Part of a small language model's weights: width 256, biases on query, key and value.
MLP neurons of a small language model. Each row is named by its layer, matrix (gate and up: input weights) and neuron, and shows model dimensions 48-175. Each number is 128 + 32 x the weight over its row's rms, rounded and kept within 0 to 255. A neuron's up and down rows have the sign that makes its largest values positive.
After each neuron's rows, "fires on" lists the tokens most often at its 100 highest values on Wikipedia text that the model never trained on. A number after a token or word is its count.

L4.gate461 [165 151 107  97 157  64 122 115  49 160 112  83  87  92 160 118 106 151 139 123 133  77 108  60 156  81 137  52 126 174 159 135 119 106 144 142  94 115  99 125 111 172  94  97 154 179 153 152 130 165  88 135 119  97 136 134 101 103 153 146 109 151 125 104 148 145 164 156 163  85 197 121 157 147  98 195 157 138  74  73 150 153  83 112 139 126  77 157 186 108 152  97 138 124 126 138 176 109  71 112 188 100 147  76 128 184 105 105 118 105 118  97 124 114 128  60 141 124  79 131  66 166 153 118 130 139 110 129]
L4.up461 [136 139 128 121 108 126  95 185 116 108 168 155  98 136 124 140 150 192 166 133 126  88  65 123 163 163 159 116  66 138 140 139 126 123 128 136 154 127 149 165 116 119 137 122  95 167 176 139 115 192 132 122 124  97  76  75 158 152 160  79 173 148  91 118 161 152 162  76 162 162 112 152 130 116 100 162 118 128 120 102  61 119  88 126  95 103  94 110 161 110  88 136 116  68 152 177 114 119 151 139  95 138 101  79 141 133 147 184  91 153  43 108 144 194 125 150 142 107 139 142 157 153 174 140 120  85 191 146]
fires on: "." 27, "est" 20, "ress" 11, "%" 10, "er" 8, "out" 6

L3.gate132 [115 117 170 170 106 190 142  80 187 129 102 205 153 110 160 118 145 152  89 171 112  61 104 123 112 139 128 164 147 154 153 128 159  92 139 171 129 121 127  89 129 140  43 119 152 108  78  72 145  90 166 108 117  50 152  95 122  92  89 106  97 107 126 167 104 172 137 101 147 110 124  95  72  69 151  81 161 112 104 152  90  89 137 173 130 153  55 131 119 105 175 136  89 115 140 125  82  88 160 127 164 190 132 155 118 190 116 116 109 114  88 123 137 142 157 111 179 146 101 118 123 120 104 116 105  90 106 162]
L3.up132 [107 120 140  95 130 148 125  81 204  59  79 146 129 133 131  81  56 111 166 147 113 100 157 144 108 113  72  47  74 119 137  99 187 112 149 136 159 123 205 140 138 173 131  89  72 172 137 128 168 163 161 174 118  72 130  91  87 118 131 234  85 165 165 107  69 167 103 150 166 124 114  89 120 133 128 111 160  66 126 130 186  88 166 138 167 182 119 160 115  99 164 101 157 112 105  84 136 103 161  93  86 138  88 117 133 147 120 117 128 121 125 174 100  89  97 128 114 132 151 180 144 135 112 167 115 150 144 138]
fires on: "ri" 45, "t" 8, "í" 8, " Pla" 7, "iv" 7, " Qu" 6

L2.gate333 [156 117 150 116 148 130 101 168 163 123 115  59 213 120 127 108 168 145 168  76 155 101 126 134 154 135 189  47 173 100 131 124 140 138 142  98 169  91 113  80 156 162 164 152 139 168 108 137 150 111 101  87  92 113  97 133 165 108 148 154  99  84  91 140 145 167 139 163 103 127 152 145  73 139 131  36  94  58 158 147 118 125 151 103  92 133 119 133 138 114  92 136 178 102 144 140 115 128 142 126 115 142 132 117  72 110 132 102 150  47 137 106 119 180 148  69 120 106 133 134 101 108  40 188  99 112 108 161]
L2.up333 [101 114 156 117 134 110 116 156 121 114 156 151 124 144 156 114 148  70 107 148 117 186 142 154 150 132  37  95  87 102  90 104 144 137  96 134 118 120  86 182 149 125  89 207 143 125 109 150 185  74  65 117 131  74 160 185 117  68 110 141 141 165 115 144  93 107 151 170 121  96 108 174 130 120  80 120 163 139 127 176 148  54 143 136 150 134  99  91 150 150 142 169 136 156 119 130 143 165 141  73  87 144 108 162 119 123 189 146 161 103 115 146 123 136 171 121 165  83 114  92  97 138 118 151 123 117 169 139]
fires on: "ed" 37, " and" 20, "es" 11, "led" 8

L2.gate173 [137  79 151 167 122 143 133 146 179 133 109 122  68  47 148 103  84 174 150 122 133  86 166  77  99 151 132 114 130  83 119 188 120 121 162 154  69  97 130  64  45 166 152 136 160 119 134 101  69 108 155 119  83 134 142  65 150 137 144 104 131 125 126 130  70  65 124 117 101 161 122 148 106  67 116 143  94 118  78 168 125 124 140 108 110 118 128 153 116 103 140 139 131 117 136 137 148 156  98 122 140 115 146 111  51 183 126 143 136 154 140  94 153 102 130 130  88 137 114  88 138 113  70 150  99 143 160 144]
L2.up173 [ 79 127 129 113 137 135  95 120  93  53 153 105 138 181 171 184  76 125 160 130 108 136 144 124 115 114 147  92  72 116 160 150 146  93 156 197  70 125 168  84  70 133 153 142 141 120 114 145 100 155 136 141 145 162  80 161 115  86 134  94 151  82  60 131  98 146  98 135 137 101 169  85 202 157 124 105 141  84  89  88 112 124 139 153 106 131 183 191 104 135 107 154 121 135 107 157 111 122 124 147 116 158 112 112  49 143 184 148  85 112 158 163 136 116 129 129 156 142  82 145 103 120 111  79 147 148 156 113]
fires on: "A" 25, "ation" 24, "al" 10, "é" 9, "d" 5, " from" 5

L4.gate99 [126 154 169 173 114 179 134 133 108 187 112 115 133 124 152 150 151  87 105 143 147 116 116 230 157 128 129 129 106 161 169  98 162 211 111 166 190  94 105 112 196 105 172 145 115 130  67 113  94 117 135  91 116  76 131  85 101 120  94  83  93 125 132 198  77  94 137 141 123  98 155 113 147  98 114 104 120 174 123 102 120 138 102 130 103 116 174 150  99 120 141 129 134 108 105 158  77 156  83 108 191  96 163 208  62 113 128  97 112  97 147 106  98 139 116  74 123 162 159 119  53 144 133  59 112 159 120 103]
L4.up99 [213 127 153 111 155 113 168 155 150 151 139 192 115  76  89 129 123 136 148 128 152 144 106 136  82 146 107 160 166  84 108 141 125 132 158 146  94 144 133 142 139 166  91 131 174 139 162 161 137 147 138 130 113 112 137 134  43 128  93  72 157 136  94 138 111 110 157  86 145 166 116 164 160 131 118 153 117 140 108  90 124 114 111 134 112 143 163 141 136 106 122  98 159 114 167 161 112 166 104 152 121 182  93 132 105 108 206 142 108  67 119 133  79 120 151 136  82 145 152 161  64 166 153 111 142 115 145  70]
fires on: " result" 17, "ub" 13, "ic" 10, "ian" 7, "ick" 6, "art" 5

L4.gate283 [117 141  80 126 127 116 128  96 141 137 148 108 161 117 106 118 112 156  93  57 163  48 109 107 159 134 124 105 197  94 131  74 119 164  98 107 140 119 134  85 153  81 157 136 148  97 144 127 116 130 156  70 109 147 122 126 174  56 133 147 198 136 125 156 108 134 119 132 129 115 178 158 148 141 113 115 105 171 126  99  94 121 115 193 146 165  96  85 166 119 128  80  66  77 141 114 131 118  84 120 120 143 173 154 141 157  94 117  78 105 148 113 181 150 104  97 132 113 111 158  95  70 145 140  76 147 136 139]
L4.up283 [ 61 132  64 157 124 146 112  80  97  29 126 117 101 134 105  94 126 105  92 144 132 141 105 146 167 124 133 135 153 157 109 111 127  95 117  86 131 114 129 157  73 120 203 183 194 163 149 143 132 157 112 107 132 124  71  91 121  96 166  74 179 157 147 135 157 132 107 167 128 109 144 134 161 124  92 188  98 174 122  86 208 144 117 118 179 138 123 136 108 202 125  84 158 157  73 211 179 122 147  98 150 142  73 134  42 184 158 130 108 122 176 123  86 110 190 155  98  87 191 177 143 131 160 136 119 154  99 154]
fires on: "p" 21, "k" 19, "t" 15, "me" 12, "ly" 8, "d" 7

L4.gate517 [ 77 159 147 171 155 143 141 197 149 108 119  94 136 136 122  63 156  97 131 159 135 124  90 153 148 146 156 176 144 159 147 145 196 127  97  94 137 155 154 197  67 108 124 111 117 101 107  87  96 145 158 116 118 109 127 105 133 155 110 120 157 146 172 177  89 119 109 115 190 130  88 194 161 159 121 121 122 120 117 146 157 117 169 108 136  78 167 139  89 154 184 130 155  76 143 108 124 112 123 133 177  56 173 137 128 142 125 125 137 119 154  97  43 113  54  75  74 105 127 145 163 117 164 137 154 139 197 113]
L4.up517 [137  81 127 141 105 114 116  95 111 135 108 155 196 168 107 178 185 118 110  89 161  75 131 138 132  87 119  99 128 155 113 112  81 137 144 131 128 167  80 115 176 200  64 111 134 174 126 149 182 123 128 151  59 128 147 117  86 124 141 145 154 108 116 124  92  75 150 103 166 115 119 103 129 113 163  64  79  59 114 116 141 109 155  73 146 130  83 127 154 132 120 130 158 164 168 114 143  92 174 128 127  89  91 158 109  91 111 151  88 130 135 168 107  68  99  97 129 149  74 126 117 138 142 152 105 147 121 104]
fires on: " b" 29, " Ben" 13, "ti" 11, "ly" 6, "lan" 6, "ric" 6

L4.gate12 [108  96 149 117  77 117  86 144 101 161 102 161 136 186 122 108 122 156 146 131 109 147 171 134 119 108 145 110 113  81 117 125 118  86 122  98 131  72 118 144 105 153 105 159 145 158 138 116 165  81  92 154 173 130 151  96 158 172 135 133  88 131 125 111 122 145 121 174 118 166 111 175 120 125 147 176 140 108  99 128  62 125  69 110 162 188 175 179 134 112 128 133 124 160  89  97  90  87 138 133 146 115 134 101 204 168 184 138  82 110 153 102 104  99 154 119 143 101 144 172 100 156  60 151 116  75 100 133]
L4.up12 [127 101 138 133 189 120 124 117  90  95 115 127 141 140 145 134 174 140 190 165  86 159  91 138 122 104 197 140 117 124 125 152  95  97 131 119 187  91 178 119 128 122  76 152  73 222 158 187 156 148 107  97 104 123 139 102 117 113 154 122 135 143  77 148 119  90 143 118 184 139 150 124 180 206 146 148 112 155 111 139 169 136 105 112 145 127 111 109 138 140 131 142 140 123 157 190 150 168  55 149  78 166 191 166 143  89 173  82 165 108 150 121  82 162 151 153 141 175 115 127  64 125 112 153 104 133 153 144]
fires on: "ang" 34, "ha" 12, "A" 8, "ty" 5, " As" 5, " Best" 4

L2.gate440 [181  65 136  87 111 120 126 146 162 135 126 131  97 101 112  88 123 143 137 166 162  84 146  71  97 136 151 125 180 176 154 108 111 114 158 159  54 179 126 105 168 140  78 137 140 140  98 146 130  92 149 133  77  95 154 122  72 111 178 128  87 133 115  81  73  88 149 195 116 124 218  75 155 150 119 132 139 153  91 163 140 190  94  84 171 142 105  67 121 150 125 188  88 133 200 101 157  98 139 157 137 137 149 125 108 188 185 104 135 111  81  98  81 151 115 139 127 108 138 158  94 125 115  45 129 134 146 132]
L2.up440 [ 86 140 145 166 118  94 104 110 167  74 109 156 113 134 138 151 109 111 129  70 198 154 183 149 118 154 165  97 127  96 180 138 111  94 113 137 150 105 141  66 140 129 168 100 101 126  91  97 152  98 153 166 145 143  91 128 157 130 148 163 140 129 119 107 113 166 137 137 123 147 129 149 151 142 156 171 108 160  71  90 199  93 138 141 150 153 171 178 161 156 169 132 152 166  90 182 142 125 127 134 124 112 100 102 112 118 131 118 147 245 140 150  59 119 106  82 155 163 162 128 101 139 153 185 122 166 184 173]
fires on: "d" 15, "in" 12, "iv" 10, "en" 6, "ri" 5, "om" 4

L4.gate552 [143 142  83  84  78 134  89 126 145 144  90 116 131 102 131 154 146  71 146 179  70  46 132  90 165 171 111 117 192 123 139  91 184  76 126 126  73 200 162 136 101 178 122 103  67  98 145 118 101  87  96 124  76  67 107  76  99 110  91  86 101 116 129 105 129 126  98 153 132 111 186  98 106  85 117 139 108 155 144 167 192  81 126 161 123 104  85 103 142 133 148 144 108 118  82  73 141 163  97 129 142 100 168 106 119  81 172  88  75  31 154 131 108 136 150 110 144 148  96 111  75 122 165 104  87  86 105  95]
L4.up552 [111 158 149 119 183 190 153 162 143  25 135 114 117 182 107 160 119 151 140 133 109 109  71 116 131 150 142 149  94 101 167  99 131 169  99 123 126 125 124 131 152 114 165 177  93 162 157 164  97 127 119 161 138 148 171  98 126 132  72 110 120 178 178 111  85 138  86 166 124  99 173 141 127 107 123 175 110 170 132 133 181  99 189 149 107  67 118 114 119 160 152 127 131 105  82 116  98 167 137 144 126 137 125  82  84  65 104 181  96 154  91 119 111 155 159 160 135 132 118 114 154 147 197 141 127 124 116 134]
fires on: "." 37, "tten" 9, "d" 7, "ver" 7, "ress" 5, " and" 4

L4.gate165 [182 133 109 131 132  97 123 119 156 161 131 159 104  65 102  84 124 120 154 175 124  87 127 112  92 185 199 131 118 135 105  96 120 132  84  68  65 108  96 142  82 108 154 137 140 161 115 130 105 112 169  92  86  59 145 153 152 175 144 121  59 131  78 105  80 114 163 164 164 172 148 129 168 115 137 173 179 137  91 157 110  78 112 125 145 107  52 185 163  55 163  87  98 124 140 139 128 149 165 128 150 119 132 113 156 157 154 135 142 157 115 120 157  98 120 124 102 152 158 118 114 177 123  86 107 140  92 107]
L4.up165 [172 109 106 187 105  94 165 124 111 102 155 158 137 127 126 124  89 111 112 160 174  91 118 109  79 135 134 120 154 127 171 144 148 134 157 102 105 113 128 135  90 108  95 150 119 186 125 158 121 148 211  93  95 128  94 132 133 143 138 141 131 127  85 133 160  74 126 148 147 106 118 155 197 201 105 168 144  64  83 175  70 171 143 202 181 108 171 170 124 171 106 162  37  91 101 125  99 137  72 109 162 108  70 111 147 108 134 133  89 109 142 164 145 134 138 102 142 144 127 160 115 204 183 117 123 122 125 115]
fires on: "al" 18, "om" 17, "ce" 16, "A" 9, "an" 7, "ight" 6

L3.gate615 [153 167  86 101  97 169  90 116 138  96 150 154 124  85  60 114 177 144 147 122 199 157 132 121  99 104 128  89 115 124 121 141 100 104 127 148 135 142 117 101 151 116 159 174 113 164 129 122 118 173 125 102  89 130  75  91 114 147 114 169  69 115 114  93 115 150 166 147 149 156  98 114 133 142 110 178 108  92 147 175 139  75 131 103  82 129 140 217 153 121 127 130 140 173 120 145  78  89 127  98 200 124 128  55  85 134 175 122 163 106 109 121  89 128  63 110 142  51 131 173  64 106 113 129  39 153 119 106]
L3.up615 [115  80 125  86 121 205 102 102 136 167  48 158  84  53  86 115 109 150 133 136  98 182 161 103 143  88 175 142 134 125 146 140  39  82 133 113 105 123  90 117  71  97 153 131 116  71 171 136 134 111 160 139 119 121 115 109 152 133 120  66 116 161 124 111  87 103 112  66 164 154 152  91 161 122  93  93 159 117 114 186 139 126  93 128 120 177 134 112  63 152 133 143 185  98 139 157 100 157  75 135 102 242 143  97 157  25 160 102  97 146  97 130 120 178 116 119 159 146 165 150  95 143 179 128 171 131  97 158]
fires on: "ty" 33, "ell" 16, "A" 10, "end" 5